{
  "num_hidden_layers": 8,
  "hidden_size": 384,
  "num_attention_heads": 3,
  "num_key_value_heads": 3,
  "head_dim": 128,
  "intermediate_size": 1024,
  "vocab_size": 2686,
  "hidden_act": "reglu",
  "norm": "rmsnorm",
  "norm_place": "pre",
  "norm_eps": 1e-05,
  "positions": "rope",
  "rope_theta": 100000.0,
  "rope_fraction": 0.25,
  "qk_norm": true,
  "attn_scale": 0.0884,
  "bias": "none",
  "tie_word_embeddings": false,
  "parallel_block": false,
  "init": "orth",
  "init_std_qkv": 0.0209,
  "init_std_o": 0.00521,
  "init_std_up": 0.0209,
  "init_std_down": 0.00319,
  "optimizer": "muon_variant",
  "learning_rate": 0.00942,
  "beta1": 0.95,
  "weight_decay": 0.017,
  "lr_head": 0.0096,
  "warmup_steps": 0,
  "schedule": "wsd",
  "decay_fraction": 0.383,
  "decay_shape": "linear",
  "final_lr_fraction": 0.1,
  "batch_tokens": 65536,
  "max_seq_len": 1024,
  "doc_mask": true,
  "train_tokens": 488400000,
  "max_steps": 7453,
  "dataset": "wikipedia_en"
}
MLP neurons of a small language model. Each row is named by its layer, matrix (gate and up: input weights) and neuron, and shows model dimensions 96-159. Each number is 50 + 12 x the weight over its row's rms, rounded and kept within 0 to 99. A neuron's up and down rows have the sign that makes its largest values positive.
After each neuron's rows, "fires in" lists the words (lower case) most often at its 100 highest values on Wikipedia text that the model never trained on.

L4.gate353:54 32 33 27 76 48 67 60 49 43 31 51 51 27 50 50 52 51 34 58 58 68 49 35 51 48 35 60 40 51 58 59 63 46 51 73 17 59 55 49 35 49 59 39 43 71 56 46 39 38 58 16 53 39 52 51 46 40 34 59 44 53 46 37
L4.up353:45 51 41 60 27 42 63 42 40 44 46 45 55 55 40 48 47 52 64 54 65 67 28 67 70 35 63 64 37 55 29 30 55 46 53 42 46 45 63 54 50 51 54 35 65 54 54 57 58 49 53 60 63 51 48 50 39 62 59 50 42 51 69 40
fires in: "from", "of", "to"

L4.gate281:42 42 43 49 55 68 61 33 36 66 40 31 45 64 42 48 37 61 49 37 50 54 52 55 62 49 41 60 60 71 63 67 64 73 48 48 51 29 57 27 56 62 49 30 32 44 74 39 60 51 74 30 54 45 43 55 43 47 65 48 59 55 51 61
L4.up281:48 55 38 21 49 41 63 45 63 40 67 56 47 61 24 47 44 49 56 51 52 50 57 39 55 69 48 61 47 67 34 43 33 30 53 61 48 67 38 37 49 63 60 41 38 34 40 47 63 43 07 50 55 57 55 13 55 66 35 65 60 50 72 53
fires in: "to", "is", "would", "are", "was", "s"

L4.gate144:59 41 50 43 69 84 63 64 39 47 49 63 52 47 49 59 61 48 51 38 34 44 42 41 45 59 42 42 49 41 30 52 49 30 57 49 66 38 30 68 38 57 36 32 63 37 51 48 69 40 48 67 46 72 44 51 48 68 57 51 55 54 73 48
L4.up144:58 49 51 39 35 47 41 46 38 57 54 73 60 37 64 47 45 40 72 40 56 16 61 48 57 67 56 46 52 86 46 41 49 50 73 50 74 50 48 58 45 46 32 56 41 52 46 43 27 33 44 47 45 43 44 43 41 52 57 49 48 43 45 58
fires in: "of", "for", "in", "at", "by", "the"

L4.gate803:27 39 55 32 46 53 19 50 37 66 34 46 29 79 45 39 34 45 45 41 42 44 33 59 50 46 72 35 46 53 52 54 41 36 47 51 52 50 16 48 53 48 27 62 22 35 48 62 60 58 57 59 60 47 36 26 44 78 52 49 49 45 61 47
L4.up803:44 55 46 26 48 43 33 48 39 44 45 50 34 64 44 47 38 67 57 36 50 52 35 50 80 59 45 44 52 55 48 44 37 44 47 44 57 54 49 54 49 53 54 47 66 42 52 54 54 64 43 65 57 50 64 47 40 73 71 42 50 39 42 51
fires in: "of", "following", "to", "despite", "avoid"

L4.gate315:18 39 38 57 66 54 52 46 46 66 54 49 14 46 45 54 39 67 60 67 41 40 62 41 51 48 37 63 58 51 50 53 46 41 70 30 58 41 40 32 58 62 52 38 46 44 54 65 40 49 80 65 56 50 40 39 77 65 43 53 52 52 58 35
L4.up315:49 38 41 46 65 49 42 39 55 52 46 46 70 54 40 55 42 61 48 61 56 47 59 55 45 65 46 61 54 19 65 46 42 42 37 70 75 61 62 33 50 30 57 61 34 51 44 58 37 64 40 47 54 53 49 62 41 59 55 76 43 55 56 68
fires in: "to", "from"

L4.gate382:50 53 48 43 68 82 71 17 50 54 61 41 51 39 53 54 40 52 44 20 57 43 61 28 65 34 40 62 45 53 55 37 16 36 56 44 45 34 53 45 31 62 52 25 55 40 57 40 63 52 45 50 52 70 47 49 52 46 46 33 62 44 63 36
L4.up382:60 41 52 44 58 49 72 39 39 61 78 38 41 29 62 50 46 40 39 60 52 47 35 52 57 31 66 53 42 86 55 42 45 42 42 52 40 45 46 75 56 51 58 49 53 41 50 33 58 51 49 24 47 41 45 66 54 30 52 28 71 45 44 44
fires in: "a", "the", "of", "earned", "with", "received"

L4.gate907:46 34 37 64 37 50 40 64 36 35 26 39 40 65 51 56 20 44 54 40 31 84 57 57 46 53 28 44 22 49 65 52 39 39 33 61 40 65 71 57 20 60 51 43 45 39 47 64 43 32 35 47 54 50 50 73 50 60 46 53 57 48 63 67
L4.up907:65 34 40 58 36 67 52 51 60 63 38 52 49 30 72 68 40 45 41 33 32 63 42 62 70 48 48 58 44 71 44 42 59 43 47 47 67 40 48 75 54 65 55 54 63 63 47 57 39 45 43 41 38 63 52 44 59 53 68 40 55 66 42 38
fires in: "in", "to", "from"

L4.gate300:30 47 39 25 53 45 59 28 60 42 40 42 48 41 58 47 65 21 51 45 68 64 43 48 65 57 65 38 50 35 39 63 59 49 51 58 44 45 58 51 48 32 52 47 54 45 34 54 43 52 50 61 58 52 49 54 53 66 78 62 64 26 71 44
L4.up300:62 42 48 68 54 31 90 72 59 37 33 53 48 47 38 43 60 47 46 65 57 64 54 70 34 48 63 55 56 30 43 53 75 70 70 48 40 58 45 68 53 55 67 68 39 40 38 55 60 49 44 27 53 31 36 49 61 68 54 54 67 56 76 41
fires in: "to", "they", "we", "i", "you", "t"

L4.gate533:30 58 37 45 57 40 51 37 48 59 26 57 55 43 53 62 41 61 65 72 54 40 47 54 54 70 71 55 75 50 53 44 27 61 58 58 37 51 72 41 57 37 22 45 52 34 62 53 62 55 46 71 46 35 46 55 44 68 58 60 67 49 56 52
L4.up533:48 52 52 63 68 48 53 59 54 37 63 46 37 54 08 40 58 41 49 53 48 32 52 33 49 65 32 45 47 38 28 47 56 35 52 40 37 50 38 49 48 57 26 38 62 42 59 70 43 52 42 30 39 64 66 44 54 66 42 43 47 35 51 61
fires in: "of", "to", "with", "from", "at", "by"

L4.gate725:50 31 49 64 46 64 64 60 41 47 44 44 64 43 55 75 45 57 47 63 50 45 53 47 65 69 51 54 62 28 51 45 57 57 60 43 61 56 56 48 76 55 50 45 40 52 54 42 51 47 49 60 56 70 42 56 24 76 31 61 52 45 71 65
L4.up725:51 64 45 35 50 59 64 53 36 37 43 57 67 55 73 79 44 48 44 68 45 24 35 62 53 80 27 34 41 43 62 37 55 45 66 46 45 54 55 38 33 60 57 32 49 51 44 49 59 48 58 46 47 41 56 51 45 56 43 67 49 53 78 66
fires in: "by", "the", "in", "under", "of"

L4.gate559:61 30 49 55 52 69 35 64 20 54 40 41 52 25 43 58 53 72 28 29 33 65 30 49 49 51 47 56 47 52 52 44 55 59 43 49 60 45 61 55 53 55 86 47 33 49 54 37 66 62 51 38 54 50 47 49 35 46 35 62 37 35 76 53
L4.up559:66 26 45 51 63 41 71 38 36 56 44 32 43 55 27 38 50 69 36 41 51 50 58 49 50 14 47 56 39 51 45 34 66 38 48 41 52 45 37 47 45 35 40 47 42 50 42 41 39 51 49 47 49 65 52 64 56 46 36 63 42 40 56 25
fires in: "to", "at", "with", "in", "of", "under"

L4.gate401:45 36 47 62 51 62 45 45 62 65 52 55 53 63 34 43 36 45 26 31 51 47 54 44 59 63 46 55 56 59 40 45 20 51 43 43 24 53 54 65 55 45 50 56 53 45 62 70 52 56 60 45 47 58 35 55 49 45 51 47 80 61 67 57
L4.up401:50 55 45 67 56 55 32 31 67 51 38 32 54 58 40 61 48 50 61 53 36 38 48 72 37 73 59 44 29 52 60 45 54 57 46 51 73 55 54 45 44 52 53 69 67 25 45 56 42 56 37 46 49 72 38 56 36 92 56 52 51 58 36 71
fires in: "and", "has", "was", "is", "had", "s"

L4.gate837:45 27 39 44 44 66 51 61 76 53 35 47 43 63 45 38 44 43 48 39 34 56 63 45 30 54 48 61 52 55 57 76 34 42 31 56 45 43 63 70 71 51 53 49 45 48 49 50 33 43 59 42 56 52 43 52 31 47 36 43 73 31 65 45
L4.up837:47 82 48 40 57 54 28 50 64 56 45 46 53 44 49 57 38 67 73 35 60 26 31 47 57 68 54 31 51 54 33 57 35 57 51 52 48 49 27 40 50 56 48 43 61 47 47 61 55 68 37 64 41 35 37 48 35 48 49 59 32 36 40 49
fires in: "and", "his", "from"

L4.gate737:39 46 49 30 64 64 64 47 46 35 50 41 43 48 47 56 38 48 52 50 38 78 60 59 54 68 28 52 68 54 38 65 65 56 45 35 39 54 65 25 67 68 55 46 43 35 56 60 53 61 74 44 35 53 50 47 46 39 39 42 54 36 64 56
L4.up737:54 46 67 16 57 54 89 53 49 51 45 36 43 60 60 59 52 30 45 47 47 49 62 63 64 35 50 58 60 34 26 48 49 57 39 63 72 54 51 46 57 47 31 46 61 43 57 70 56 58 51 62 47 62 45 44 57 30 54 46 59 45 64 64
fires in: "in", "at", "on"

L4.gate211:32 50 43 27 66 43 73 44 56 47 41 57 68 53 55 64 39 53 63 50 43 44 54 34 42 70 61 44 37 34 36 53 33 38 62 54 30 56 53 54 56 57 43 47 70 46 31 68 56 44 63 60 50 43 51 42 42 51 51 34 60 48 57 57
L4.up211:12 58 51 61 33 60 59 40 49 43 50 67 61 27 54 73 29 50 48 45 30 66 38 69 64 53 47 48 58 63 33 28 50 56 63 55 51 50 42 48 58 44 56 56 54 51 42 72 28 46 23 48 48 48 53 42 52 56 59 49 68 36 45 41
fires in: "and"

L4.gate98:65 30 26 57 66 51 41 60 58 48 54 61 38 48 47 40 30 61 45 58 51 56 57 50 63 39 35 59 47 29 57 57 48 40 59 64 56 61 50 56 50 43 49 50 21 60 49 45 40 43 59 59 54 46 54 46 47 55 42 55 60 61 63 48
L4.up98:54 50 47 34 51 61 48 59 62 39 57 41 46 40 53 50 57 44 26 39 51 66 56 57 51 81 56 62 52 50 49 28 52 65 50 45 39 68 62 54 49 40 62 44 61 60 45 48 51 45 48 51 59 58 51 31 36 34 44 37 42 50 49 60
fires in: "in", "for", "de", "university", "of", "spanish"

L4.gate23:38 50 64 40 58 60 30 66 60 34 47 52 37 36 56 36 26 29 59 59 51 74 53 40 42 63 42 40 59 59 43 52 48 44 45 50 68 52 28 59 46 50 50 42 52 38 57 47 61 48 54 33 39 71 40 45 55 51 62 44 40 46 50 39
L4.up23:37 39 31 28 31 31 62 44 49 37 51 43 42 44 52 61 63 55 55 28 53 61 39 38 46 38 31 60 64 48 53 37 25 47 64 40 47 21 47 58 48 58 71 02 33 55 46 50 36 47 54 54 46 65 55 50 51 51 45 39 42 61 65 21
fires in: "in"

L4.gate402:35 44 52 41 60 54 70 13 28 57 48 37 46 27 36 66 45 30 62 38 52 61 33 43 33 48 66 50 55 61 43 64 30 43 39 42 49 44 80 33 40 61 66 46 65 40 63 49 31 43 38 51 38 44 68 60 46 57 45 46 36 40 57 55
L4.up402:57 54 48 26 68 66 80 68 39 52 66 43 24 41 49 63 22 55 23 36 66 75 67 44 38 66 46 47 47 48 47 44 68 70 53 54 66 38 34 43 69 23 47 32 60 36 38 47 47 51 51 58 42 51 43 61 39 38 50 48 50 42 52 37
fires in: "of", "gave", "give", "called", "to"

L4.gate76:61 49 58 70 70 49 44 46 24 49 70 43 41 36 50 44 46 59 53 63 59 35 48 51 52 51 56 70 25 62 50 26 44 68 77 74 60 51 33 47 53 56 21 41 39 38 55 54 46 48 54 27 37 67 46 48 77 57 55 36 75 49 62 47
L4.up76:60 74 34 56 66 67 55 36 56 48 46 42 56 66 54 24 45 54 63 68 32 41 37 38 30 72 47 52 70 76 25 33 57 67 63 58 53 55 52 41 71 57 52 68 39 43 57 52 51 45 63 29 38 52 58 56 64 57 64 43 66 36 44 46
fires in: "the", "el"

L4.gate255:63 50 36 24 68 47 49 47 50 61 49 38 64 25 55 51 46 43 55 29 71 31 84 37 77 46 68 43 42 52 57 67 47 43 59 47 36 57 56 48 60 44 49 37 67 54 57 64 27 69 43 45 55 50 41 52 52 61 47 59 47 50 47 56
L4.up255:46 33 45 52 71 52 49 30 38 36 81 31 42 48 51 41 74 64 56 64 66 34 44 61 69 71 61 44 54 63 37 40 54 48 52 45 54 42 51 49 47 42 38 66 47 54 51 48 37 35 41 65 26 58 54 73 53 48 43 61 63 52 54 46
fires in: "and", "or"

L4.gate635:28 55 28 51 67 46 45 38 67 50 38 50 29 46 32 50 54 29 58 61 51 51 53 57 40 58 33 70 55 32 30 70 31 39 45 64 50 40 51 42 36 49 49 43 54 45 51 55 50 34 46 66 27 43 45 63 51 47 52 54 52 58 61 31
L4.up635:45 43 57 34 72 52 43 66 54 50 66 58 57 51 61 45 58 70 56 52 49 47 49 48 60 30 54 35 22 36 32 61 49 50 70 56 49 42 64 47 46 60 49 59 36 56 49 41 50 31 60 60 35 26 36 52 49 55 51 62 62 60 46 51
fires in: "to"